From a checkpoint of a small transformer trained on Wikipedia: capped logits, 3204 steps.
MLP neurons of a small language model. Each row is named by its layer, matrix (up: input weights; down: output weights) and neuron, and shows model dimensions 64-159. Each number is 50 + 12 x the weight over its row's rms, rounded and kept within 0 to 99.
After each neuron's rows, "fires before" lists the tokens most often just after its 100 highest values on Wikipedia text that the model never trained on; "fires on" lists the tokens most often at its 100 highest values on Wikipedia text that the model never trained on.

L5.up582:48 37 35 51 39 48 48 48 47 49 41 36 38 48 55 76 58 48 23 48 58 60 35 54 46 38 41 64 36 55 49 47 50 52 42 41 51 32 73 69 33 41 48 49 42 13 33 33 57 53 57 49 48 68 55 36 64 66 57 36 47 27 34 38 54 35 40 32 40 52 36 42 40 37 41 53 41 51 66 55 49 44 23 38 42 23 57 46 53 54 36 36 59 49 53 63
L5.down582:50 34 60 70 56 55 63 50 37 35 60 57 39 60 56 43 47 50 43 55 62 50 71 69 38 23 47 48 55 54 45 54 59 47 52 62 57 65 47 56 50 73 43 57 50 48 54 64 39 31 57 12 45 43 39 46 37 47 55 60 45 40 45 54 47 68 69 42 39 33 61 39 55 35 57 48 45 65 40 38 54 72 57 52 43 55 45 53 50 47 51 56 43 57 39 44
fires before: "1", "2", " |", "4", "3", "7"
fires on: " ", "1"

L5.up1235:34 24 50 34 57 54 63 55 53 56 53 47 73 57 53 51 54 56 47 34 45 39 46 32 44 32 50 37 65 36 47 64 21 50 55 45 50 51 52 65 43 34 49 38 35 22 38 48 42 66 42 53 38 46 58 45 44 39 49 38 24 51 43 42 52 37 46 48 62 35 57 27 52 42 67 61 62 75 47 40 46 49 53 15 52 45 51 64 46 50 43 52 52 41 43 45
L5.down1235:70 33 66 52 52 50 46 69 42 55 39 61 65 66 38 63 34 27 45 41 52 89 56 35 43 59 61 43 45 45 56 55 59 70 47 45 46 53 40 53 56 42 59 71 42 30 40 43 49 46 79 37 23 53 67 47 56 31 64 39 22 57 78 51 45 44 45 39 51 54 45 47 35 48 64 42 47 46 50 68 29 35 67 39 36 35 53 40 60 49 61 58 50 52 33 73
fires before: "1", "2", "3", "4", "7"
fires on: " ", "2"

L3.up614:37 60 54 67 50 41 51 43 80 49 41 70 70 41 64 58 59 62 25 54 53 63 46 33 39 47 34 48 43 52 50 41 55 44 45 59 49 31 62 50 64 50 44 47 23 51 37 39 31 41 28 56 53 57 40 54 41 35 45 37 64 42 48 68 63 29 33 58 55 52 39 66 43 55 27 68 52 57 57 33 27 44 54 57 70 67 44 49 39 67 42 65 24 54 55 41
L3.down614:62 58 40 58 37 34 84 60 51 56 49 55 41 56 52 60 35 51 34 77 54 30 49 45 50 55 46 60 60 70 44 51 30 48 54 50 57 46 46 49 39 51 22 62 45 52 31 23 57 47 33 40 57 48 49 49 47 60 36 49 86 42 51 58 42 44 63 56 57 52 57 42 36 38 58 60 28 33 55 48 57 37 55 47 49 64 56 40 60 53 25 52 44 43 59 35
fires before: "0", "1", "2"
fires on: "–", "0", "9"

L5.up742:68 57 64 35 64 50 85 50 50 43 53 46 66 72 48 70 52 52 55 36 24 49 66 52 45 56 42 53 25 51 57 31 41 72 38 40 23 67 53 55 47 60 39 39 47 36 38 45 51 60 49 56 37 55 48 69 69 63 59 54 42 69 50 62 44 52 32 37 18 56 54 70 50 42 36 63 53 62 65 60 48 56 34 27 65 29 51 63 55 67 56 36 57 32 49 61
L5.down742:33 51 60 56 45 56 32 45 06 51 58 50 56 48 43 49 48 58 42 43 43 38 40 53 48 38 35 40 46 43 52 53 32 59 39 45 70 50 44 42 56 39 63 51 57 58 47 66 44 38 62 15 44 28 44 54 53 44 68 54 63 68 76 84 53 52 47 55 52 28 39 43 37 47 54 51 45 63 45 49 14 42 66 39 33 42 50 51 51 64 38 68 57 48 60 69
fires before: "2", "1", "3", "4"
fires on: " ", "3", "4"

L5.up78:58 39 61 34 45 41 62 41 74 50 50 58 71 80 55 52 53 48 44 31 58 48 38 43 44 61 58 48 65 64 47 52 52 60 55 47 45 63 70 48 47 38 46 50 43 42 35 70 25 51 48 33 55 76 63 60 49 50 52 51 58 65 55 49 45 28 40 63 69 36 49 44 54 36 57 78 54 72 43 43 43 51 44 30 55 46 78 63 60 73 43 40 48 47 50 46
L5.down78:48 54 41 58 30 64 42 42 49 44 43 48 54 57 55 50 47 53 68 40 45 41 75 46 43 53 54 38 54 35 38 37 35 62 37 40 43 63 56 46 60 51 45 73 72 32 34 61 60 54 44 32 62 57 51 45 41 41 54 50 48 37 49 53 35 48 37 57 69 61 43 42 23 48 37 37 37 34 55 42 68 35 50 70 36 60 72 56 55 51 39 36 64 40 58 37
fires before: "0", "1", "2", "5"
fires on: " ", "–", ",", " ("

L5.up489:90 53 54 56 48 46 41 58 51 61 63 56 29 53 56 56 45 72 21 69 57 57 48 43 56 42 67 63 34 45 46 50 44 25 27 60 39 56 63 40 43 22 53 43 43 42 54 50 27 35 43 63 32 55 29 59 46 46 57 54 55 55 52 42 43 11 44 41 43 46 34 49 36 42 43 62 46 46 59 30 42 54 44 69 66 54 40 37 51 54 41 30 31 55 52 47
L5.down489:44 56 48 55 61 37 75 62 49 57 53 54 55 62 47 60 37 40 20 66 55 32 44 42 61 53 31 53 47 65 62 52 44 70 39 52 70 41 54 41 50 47 44 64 54 55 55 38 53 41 47 38 51 45 46 28 58 45 52 60 54 71 57 35 52 51 44 65 42 24 42 49 61 47 52 13 62 51 41 67 42 50 61 12 46 62 45 55 52 48 56 54 50 28 54 37
fires before: "1", " University", "2"
fires on: "0", " ", " the"

L3.up1989:54 55 41 49 50 42 45 45 66 61 58 51 59 33 53 41 28 92 21 65 62 45 48 35 53 42 55 57 60 49 39 78 49 65 64 53 25 73 73 51 37 36 52 45 44 42 42 45 29 41 51 59 45 50 38 53 35 67 62 62 66 39 53 67 52 50 37 12 63 43 64 49 70 74 68 66 66 52 51 50 60 51 43 49 41 48 47 62 48 50 75 37 29 59 57 56
L3.down1989:28 56 85 51 65 70 62 50 61 60 40 58 64 56 35 55 51 62 38 54 57 36 42 52 40 52 57 59 63 65 59 63 57 49 51 46 58 52 61 38 38 48 54 57 46 70 44 47 68 50 63 53 54 51 61 58 60 52 50 49 57 49 50 64 39 31 40 61 52 38 65 51 59 60 55 44 66 37 57 45 45 43 60 34 36 50 48 36 43 80 67 53 73 53 50 64
fires before: "2", " ", "1", " first"
fires on: " ", " |", " (", "|", " –", ","

L5.up310:61 44 53 42 67 41 86 48 45 53 59 46 53 37 49 51 40 47 55 47 56 66 61 44 48 56 37 42 44 32 45 31 39 49 46 57 50 73 38 54 54 54 49 48 41 51 51 15 37 49 57 44 29 71 44 27 39 48 60 21 56 39 52 59 49 71 33 28 54 48 57 72 71 50 72 64 40 58 44 55 30 31 36 42 51 33 71 65 53 42 64 41 37 44 54 34
L5.down310:63 48 32 55 57 69 67 40 34 65 76 25 32 62 39 49 57 51 65 43 44 67 61 49 80 49 48 46 62 52 53 45 55 48 43 61 73 54 33 50 65 31 43 39 29 58 35 42 62 54 62 40 71 44 39 46 37 57 43 60 36 61 43 59 77 48 70 49 49 54 42 35 52 51 32 40 47 50 40 35 60 41 47 71 41 53 46 41 46 53 53 57 66 77 60 53
fires before: ":", "3", "2", " ", "1", "0"
fires on: " ", "1", "3", "–", "2", " +"

L5.up1448:61 44 54 44 62 52 63 47 45 19 49 38 48 43 44 53 67 73 39 40 58 47 62 49 66 41 49 47 61 43 51 47 44 60 44 52 55 32 57 48 34 43 31 50 54 49 52 68 39 58 50 54 49 50 50 41 27 53 29 33 34 43 58 45 38 65 68 09 45 48 54 66 58 41 57 63 55 77 37 36 50 32 28 57 44 25 46 43 57 48 54 43 56 55 48 60
L5.down1448:55 48 61 66 49 57 72 53 49 43 59 41 43 34 51 53 43 57 32 44 38 50 33 62 37 42 58 48 76 45 39 60 53 44 55 34 62 47 40 45 46 44 40 64 59 70 65 40 35 56 67 83 63 50 64 49 52 46 76 42 52 63 62 56 65 55 45 30 50 52 51 43 62 74 35 42 44 35 37 36 43 37 53 64 55 46 39 51 46 49 38 45 42 56 55 42
fires before: "5", "4", "7", "3", "2"
fires on: " ", "–", ".", ":", "1", " ("

L5.up1904:49 53 38 45 37 31 64 43 57 66 43 46 72 48 40 55 53 73 43 56 44 63 33 29 55 58 26 43 61 42 26 62 27 55 64 43 37 49 51 54 37 16 53 38 28 50 43 48 42 54 55 53 33 66 70 49 40 34 44 37 65 37 50 27 60 50 69 28 39 34 56 47 41 52 72 49 48 50 59 54 48 53 29 36 50 42 65 72 59 55 47 52 46 50 52 40
L5.down1904:51 66 34 54 44 52 56 63 46 47 50 48 69 49 53 51 41 34 42 49 37 43 56 54 60 41 43 47 52 50 38 53 23 45 34 75 59 32 35 63 52 32 34 46 57 46 78 70 36 41 55 52 52 51 60 16 56 44 51 58 31 85 66 62 43 62 48 44 75 45 49 43 42 51 57 68 65 43 46 64 54 44 59 63 59 36 62 47 43 56 33 41 39 15 72 60
fires before: "2", "9", "1", "0", "3"
fires on: " ", "1", "0", "9", "–", "4"

L3.up1367:43 50 32 77 50 62 70 43 44 60 49 47 56 63 55 51 38 50 61 59 82 46 37 51 56 52 39 62 70 46 43 46 50 64 38 51 30 46 31 63 47 55 62 51 60 53 44 42 30 39 36 67 46 57 43 42 52 44 22 42 61 62 30 73 34 59 55 39 61 67 33 39 63 62 54 31 51 50 40 57 24 44 43 58 43 54 63 47 42 41 40 49 61 62 54 44
L3.down1367:77 59 61 62 49 65 68 55 59 41 49 46 51 51 52 34 62 31 74 59 35 38 57 46 58 56 52 57 52 46 39 39 38 47 53 48 70 29 57 68 64 44 47 45 51 44 53 47 58 46 55 42 64 65 19 53 46 70 55 27 27 49 27 66 35 43 68 52 48 62 40 60 48 33 46 59 68 49 62 60 48 53 44 40 34 47 41 45 58 57 62 55 48 63 34 48
fires before: "1", "9", "2", "5"
fires on: " ", "1", "9", "=="

L3.up141:46 38 54 59 57 58 62 27 67 53 47 53 72 53 30 51 46 42 45 37 52 56 61 49 81 40 37 36 38 45 65 50 45 58 67 36 39 69 64 65 51 60 50 53 50 55 43 47 34 37 59 64 44 61 36 45 66 49 54 46 54 53 32 60 41 62 53 54 51 66 47 52 46 39 65 33 62 53 47 51 45 38 57 62 59 30 35 34 41 57 36 28 43 44 39 52
L3.down141:72 53 61 86 58 56 27 32 49 52 52 49 44 59 43 61 50 38 48 32 45 43 52 58 54 54 61 58 47 36 36 70 37 48 60 65 31 48 51 43 36 41 81 59 31 34 72 45 37 44 61 54 45 41 61 57 48 44 35 41 47 42 40 43 39 41 76 47 59 72 54 62 57 40 69 38 39 52 60 45 44 52 56 41 67 40 48 52 57 37 49 64 47 63 57 49
fires before: "1", "5", "2", "3", "8"
fires on: " ", " (", "2"

L5.up37:60 55 45 34 49 50 65 45 62 57 51 59 60 72 43 43 59 56 42 54 70 54 42 43 50 75 57 40 58 53 57 57 41 80 37 44 48 31 53 52 49 45 59 37 47 58 45 67 37 67 54 47 29 48 48 55 43 46 62 55 21 35 50 56 63 29 50 16 52 53 51 48 46 59 55 66 26 65 36 33 48 44 69 50 57 66 61 78 63 53 50 46 62 50 51 50
L5.down37:60 56 72 54 51 66 23 43 33 67 76 35 66 53 59 41 42 56 54 59 18 48 54 51 49 31 49 59 51 32 57 53 42 34 43 52 45 52 60 64 37 50 66 48 68 37 61 70 60 41 58 47 65 46 60 55 56 35 71 41 54 50 49 65 47 55 47 36 51 62 56 51 79 68 55 68 41 51 45 57 40 56 78 66 42 59 65 65 62 70 51 59 41 55 49 36
fires before: "1", "2", "3", "5", "4"
fires on: " ", "1", "–", "2", " (", "3"

L5.up14:63 55 72 62 60 52 34 52 43 54 61 39 33 34 74 55 57 18 34 67 57 46 60 64 67 52 43 66 60 56 51 41 46 59 44 54 59 25 51 75 36 56 60 45 44 43 34 51 48 48 36 51 57 59 38 41 63 40 23 43 41 43 42 40 44 30 60 42 71 40 27 61 63 75 17 62 44 46 34 33 41 42 36 75 54 70 41 58 53 72 34 49 33 62 55 42
L5.down14:46 67 38 42 67 50 58 56 58 47 50 56 48 56 45 71 39 35 63 51 42 47 48 38 36 51 34 27 27 37 61 71 53 69 63 59 45 47 40 54 41 47 33 58 50 58 58 45 48 41 47 37 30 39 40 37 36 52 53 59 70 62 45 31 49 71 59 60 49 54 51 62 65 75 60 13 58 35 59 57 61 58 80 43 62 61 47 42 40 88 50 72 58 52 52 33
fires before: "1", "2"
fires on: " ", "0"

L5.up41:51 54 30 49 52 38 76 62 58 49 55 36 44 82 62 73 58 55 28 46 56 63 31 53 43 56 56 42 69 43 54 57 53 71 73 35 30 40 26 59 41 32 71 53 67 26 44 57 39 54 53 55 46 55 58 69 75 41 27 69 50 40 66 45 55 40 45 75 39 44 48 70 49 53 52 39 34 53 44 57 53 48 31 46 49 34 35 60 56 55 57 45 54 53 67 38
L5.down41:35 50 41 45 69 37 72 45 64 31 57 59 35 39 58 32 34 66 58 29 63 54 39 50 55 45 59 44 55 65 59 44 43 59 49 46 32 35 47 46 40 48 35 49 44 56 48 52 46 38 38 49 33 45 56 52 52 44 67 67 40 52 71 51 51 56 37 66 41 55 69 54 52 35 49 59 75 46 54 71 58 68 46 48 30 55 31 44 68 45 34 74 62 46 43 67
fires before: " ", "0", "1", " |"
fires on: " ", " |", "|", "0"

L5.up270:45 55 57 54 51 57 74 52 47 40 40 59 65 76 28 64 40 49 57 37 40 59 63 56 77 53 63 52 45 59 57 55 67 45 63 45 54 71 47 53 52 51 49 19 57 35 41 53 50 40 53 47 41 51 45 63 37 42 35 35 40 59 73 65 44 49 61 20 32 56 67 57 48 47 62 43 57 65 42 60 32 41 34 28 58 60 65 63 56 54 59 31 61 39 68 53
L5.down270:18 53 33 53 41 51 39 44 59 56 54 68 49 84 67 42 44 41 46 42 28 39 54 54 43 61 45 44 68 55 32 24 36 48 51 38 48 58 32 64 46 26 53 47 68 53 50 52 43 47 36 33 64 80 47 36 60 42 49 55 41 61 37 48 28 54 42 43 61 64 59 49 45 42 57 75 62 68 66 35 58 35 54 56 54 60 50 54 45 69 31 60 50 41 70 49
fires before: "1", "2", "8", "0", "9"
fires on: " ", "1", "2", "3", "–", "8"

L5.up599:18 51 43 44 51 61 55 32 56 49 30 41 77 54 52 58 57 46 67 47 70 54 49 58 48 61 45 56 45 38 60 61 46 58 59 58 39 42 50 40 49 52 42 35 33 52 31 51 36 58 62 41 53 41 41 53 61 49 28 58 59 39 56 47 52 43 39 41 60 40 44 57 57 59 31 39 59 49 39 53 30 48 31 35 58 46 52 59 55 54 53 50 29 46 53 74
L5.down599:61 57 39 55 59 57 31 35 18 28 50 51 55 50 53 73 64 49 28 49 59 34 70 52 51 50 30 69 38 51 41 66 43 36 49 69 58 57 40 35 45 47 62 52 56 56 41 62 66 39 50 06 46 46 36 39 29 49 57 56 36 35 35 33 54 65 67 50 35 52 47 33 49 50 69 35 47 54 47 35 45 50 51 46 40 57 41 47 46 45 45 62 55 50 46 57
fires before: "2", " |", " |\n"
fires on: " "

L3.up920:25 57 47 67 57 41 52 37 39 57 36 46 49 72 43 49 53 59 54 60 61 35 51 52 47 45 63 47 47 50 46 59 64 62 52 49 44 57 57 73 59 53 46 31 29 52 37 55 56 70 62 47 58 47 56 62 66 64 43 37 33 31 47 24 61 52 52 57 59 40 38 61 49 46 34 40 45 55 26 60 49 76 40 33 69 32 48 69 55 44 51 70 43 44 48 35
L3.down920:52 83 57 46 64 60 34 37 72 41 36 60 54 51 39 50 60 52 48 68 51 46 62 45 68 57 51 57 37 74 49 31 40 35 65 73 57 27 56 39 52 55 57 39 61 76 40 48 58 55 46 51 43 59 59 42 41 53 61 40 37 48 55 39 33 39 62 63 43 16 61 35 39 66 49 42 71 63 56 29 54 39 59 50 33 79 47 45 38 50 31 56 26 28 58 51
fires before: " |", " |\n", ";"
fires on: " ", "1", "2", "3", "or", "o"

L3.up100:47 50 49 66 53 33 78 31 78 62 43 66 53 57 40 64 44 36 28 38 51 76 46 56 53 34 40 65 49 53 47 68 27 58 52 47 56 57 61 60 62 42 64 35 49 55 49 60 36 68 64 55 68 45 49 53 60 31 49 59 53 58 49 54 39 49 45 37 54 52 44 55 38 43 32 38 41 45 76 60 30 58 53 43 59 36 40 21 43 62 48 37 36 55 59 21
L3.down100:64 53 47 65 60 52 53 37 47 46 58 53 50 66 48 44 41 48 55 42 39 59 51 46 48 43 61 44 39 44 38 41 55 53 67 63 53 64 39 52 64 27 69 48 52 61 57 73 52 64 43 43 53 21 52 60 55 70 33 53 58 48 58 42 43 65 45 37 44 45 51 49 28 52 55 22 43 48 33 55 43 25 28 38 73 78 51 66 66 83 62 46 69 45 63 66
fires before: "0", "1", ";", "2", " |", "3"
fires on: "–", "-", "0", "2"

L5.up1383:47 61 71 51 55 49 80 43 33 26 56 50 41 77 58 62 43 43 61 48 60 65 56 61 45 63 65 45 47 60 27 42 60 25 51 44 47 68 43 67 11 42 61 40 52 31 51 56 44 47 44 51 53 47 57 35 61 51 41 42 57 49 49 48 23 36 64 22 49 59 38 54 56 40 24 45 72 74 56 42 42 51 41 45 55 30 53 41 58 68 70 52 47 31 47 50
L5.down1383:55 54 47 48 42 63 74 47 56 70 81 40 35 54 48 58 49 34 47 45 55 43 42 54 46 52 54 31 63 48 56 46 68 59 42 48 33 52 41 64 56 62 53 56 39 62 34 32 37 50 74 41 56 54 33 45 75 70 60 48 61 54 67 64 53 50 63 63 37 68 48 67 57 59 59 40 58 42 56 67 45 44 70 68 55 52 51 35 62 62 52 63 46 39 66 49
fires before: "1", "2", "3", "8", "7"
fires on: " ", " (", "6", "+P", "–"

L5.up581:57 55 52 35 38 37 54 46 55 78 39 33 40 59 65 59 66 67 53 46 38 57 62 34 36 46 52 65 43 38 44 46 42 57 49 65 15 24 51 55 50 38 48 53 50 32 38 46 65 36 49 60 31 37 41 49 29 62 47 52 55 59 63 47 47 27 42 44 38 63 59 56 14 22 48 50 38 66 48 59 61 57 47 56 57 58 74 46 56 60 41 55 52 63 72 55
L5.down581:37 30 58 50 38 39 61 63 39 38 60 44 85 58 51 57 32 58 43 35 67 41 38 44 57 42 53 50 35 44 57 57 41 61 48 76 38 46 63 62 52 51 59 64 45 22 38 47 32 52 57 57 58 27 54 29 67 62 65 25 60 37 57 25 36 62 23 51 39 40 20 38 39 43 51 33 52 27 44 37 46 37 45 43 45 56 73 57 43 41 51 43 42 54 48 41
fires before: " ", "2", "3", "6", " as", "4"
fires on: " ", " |", " served", " followed", " from"

L5.up698:33 42 43 43 50 26 58 48 51 49 51 45 40 53 63 28 58 62 34 36 73 39 57 49 53 64 62 50 45 50 43 42 34 73 69 52 32 27 44 33 63 48 59 28 34 20 41 38 57 58 35 61 60 33 51 53 38 45 55 61 25 68 57 38 35 51 53 21 53 44 67 27 61 39 44 41 63 40 48 54 34 60 59 10 84 44 69 60 54 31 57 47 74 43 63 44
L5.down698:44 47 65 49 38 54 46 43 24 51 56 73 35 70 44 51 46 18 34 49 41 64 60 68 56 46 47 29 64 48 54 45 46 56 55 17 51 54 35 66 57 37 56 59 37 35 49 55 37 50 51 21 48 47 50 40 40 70 42 57 50 64 34 43 45 64 65 51 38 16 50 84 47 55 44 45 35 51 32 51 17 55 65 78 46 68 61 54 49 57 38 61 63 51 64 66
fires before: "2", "1", "6", "3"
fires on: " "

L3.up1458:27 34 53 55 60 45 78 28 56 53 59 68 47 50 62 76 64 61 43 48 53 67 47 68 58 43 51 62 53 66 37 39 51 72 64 39 47 32 38 76 34 30 29 42 42 47 37 69 44 61 70 56 40 34 23 50 34 37 46 36 57 51 68 74 43 63 42 46 50 52 46 66 63 38 33 57 61 24 65 47 46 55 72 42 54 66 36 56 38 35 45 32 59 23 54 45
L3.down1458:51 30 35 73 50 59 49 52 50 56 50 42 35 33 43 68 52 33 43 51 45 43 28 49 61 60 56 70 55 51 45 75 56 67 41 38 59 52 47 52 71 67 67 29 57 77 60 36 52 59 55 47 52 34 58 73 58 60 68 61 67 41 42 69 57 47 44 42 63 63 38 40 43 65 48 22 69 39 35 24 52 58 48 40 47 51 36 60 58 40 46 61 45 57 62 41
fires before: " |", " |\n", " "
fires on: "1", "0", "2", " |"

L5.up1013:50 41 35 67 37 50 64 61 80 53 45 57 38 61 41 39 61 36 48 56 67 69 53 59 54 37 77 58 63 59 49 65 58 51 61 16 48 69 39 53 44 49 39 64 54 65 56 48 63 56 45 71 55 51 37 61 60 45 67 60 47 63 47 71 50 48 40 57 26 45 57 47 50 56 22 49 46 43 47 43 53 55 30 50 66 49 55 69 43 52 57 45 52 69 48 32
L5.down1013:31 57 50 41 55 47 59 41 42 44 40 46 35 53 36 59 41 72 45 65 49 53 56 44 46 60 56 31 42 42 67 42 47 43 52 69 42 56 59 60 39 47 43 65 58 36 61 36 62 24 26 38 49 53 58 39 88 54 34 48 73 40 78 59 79 76 43 63 19 54 38 50 49 49 51 43 62 43 44 43 43 58 67 44 48 70 43 48 70 71 49 36 49 52 44 47
fires before: " ", ";"
fires on: " |", ";", "0", " Team", ":"

L5.up1888:50 47 78 67 46 29 47 53 57 64 38 42 61 42 66 37 57 61 37 72 71 41 65 53 64 56 50 58 49 57 68 51 59 43 26 52 54 43 51 64 43 36 47 28 27 31 62 43 25 37 44 42 37 49 68 57 63 35 43 47 51 49 64 61 35 43 36 25 59 57 52 37 65 44 19 46 41 59 42 31 49 45 30 56 62 47 53 58 44 44 37 47 36 34 38 54
L5.down1888:66 49 58 43 59 62 51 39 45 38 58 42 51 51 67 47 38 43 55 55 61 33 45 39 28 56 27 55 45 64 74 32 61 49 31 46 35 54 58 23 41 25 53 64 58 54 48 56 50 58 44 41 58 34 46 50 63 60 80 66 55 36 63 64 60 59 70 37 49 51 47 52 58 45 43 41 48 64 39 33 33 65 45 55 58 39 54 48 49 43 42 62 43 49 63 54
fires before: "2", "1", "8", " |"
fires on: " "

L3.up352:58 62 47 69 42 58 42 35 57 51 68 41 51 33 49 64 60 46 52 50 75 48 48 72 41 28 38 53 37 61 64 62 72 68 65 52 44 39 61 61 56 53 47 44 52 35 38 36 54 70 39 46 30 40 57 38 52 34 56 47 45 39 67 39 50 39 52 22 34 39 54 46 73 37 57 39 56 20 69 60 46 68 60 34 53 43 48 63 33 38 39 44 43 49 47 51
L3.down352:40 43 60 74 41 56 66 59 48 58 57 69 54 53 34 44 72 54 80 37 60 51 44 54 50 60 59 42 51 49 25 51 45 57 34 34 48 47 46 31 55 58 56 28 46 44 44 28 50 39 75 43 56 47 41 40 48 71 58 47 49 53 48 68 49 45 49 47 30 32 67 47 48 18 47 47 54 59 51 45 44 53 40 39 31 63 33 52 57 46 45 34 75 62 40 58
fires before: " ", " |"
fires on: " |", ";", " ", " a"

L5.up1991:32 50 44 66 43 51 53 65 64 56 58 56 41 39 60 43 64 51 50 45 68 52 69 41 65 54 20 37 59 32 45 41 48 60 42 63 45 30 41 64 32 29 57 37 55 40 52 59 68 36 58 47 60 59 38 68 39 41 56 54 36 58 40 40 32 70 43 18 35 60 40 32 75 72 39 38 46 41 54 57 57 45 43 43 48 51 42 39 43 32 50 47 62 61 52 59
L5.down1991:48 37 62 39 37 73 61 57 57 59 33 62 26 60 51 44 78 49 47 33 31 49 46 54 73 60 53 53 61 40 35 25 48 33 55 48 66 44 44 53 50 44 54 30 32 40 33 42 77 25 60 39 40 51 55 60 38 48 71 36 37 35 42 50 47 56 51 50 32 50 23 57 49 52 56 48 70 55 52 47 45 48 56 56 44 55 56 27 40 39 50 59 53 57 53 40
fires before: "1", "0", "9", "5", "2"
fires on: " ", "1", "2", " his"

L5.up288:54 49 37 66 38 32 66 51 65 46 49 41 47 56 47 70 70 35 75 35 60 63 48 35 75 36 73 45 87 29 58 40 49 42 49 39 34 52 47 42 23 57 52 55 58 46 38 42 50 53 39 62 72 26 40 58 61 48 39 55 45 67 52 30 65 38 51 43 54 55 51 53 58 45 54 54 63 77 58 42 44 51 41 60 67 49 47 37 60 44 56 34 47 66 62 67
L5.down288:36 50 72 44 66 56 57 45 72 65 57 44 41 32 35 69 45 65 40 52 59 45 47 49 46 72 56 40 51 36 51 74 58 67 43 31 40 31 60 60 42 61 35 26 60 50 51 50 52 39 43 29 33 28 63 51 47 48 66 39 63 56 74 44 77 64 39 70 21 26 63 61 56 48 50 64 29 52 48 69 64 67 73 51 49 64 66 35 64 52 48 25 38 65 64 49
fires before: " ", " ("
fires on: " |", ":", "5", " of", "7"

L5.up1863:41 49 52 57 61 31 50 57 55 69 61 40 77 61 56 37 43 55 59 29 32 68 72 47 50 51 46 44 59 62 53 71 34 52 44 40 53 52 46 74 55 52 67 41 52 38 29 41 52 39 40 39 50 57 57 55 52 52 55 53 32 60 57 74 62 51 45 32 28 44 36 74 57 41 42 54 52 50 54 52 56 28 45 35 47 41 36 69 63 62 46 41 46 54 63 37
L5.down1863:52 62 33 66 48 50 38 30 25 72 40 51 39 64 48 63 41 47 50 51 43 40 54 71 66 56 35 50 45 51 61 59 41 65 61 47 40 44 51 44 53 49 52 59 63 54 45 66 58 44 43 11 41 43 67 27 76 41 39 65 66 65 30 60 59 52 47 48 47 38 49 20 57 67 39 43 45 52 33 51 36 38 49 54 45 41 73 64 54 47 46 58 67 32 48 48
fires before: "1", "2", "3", "4"
fires on: " "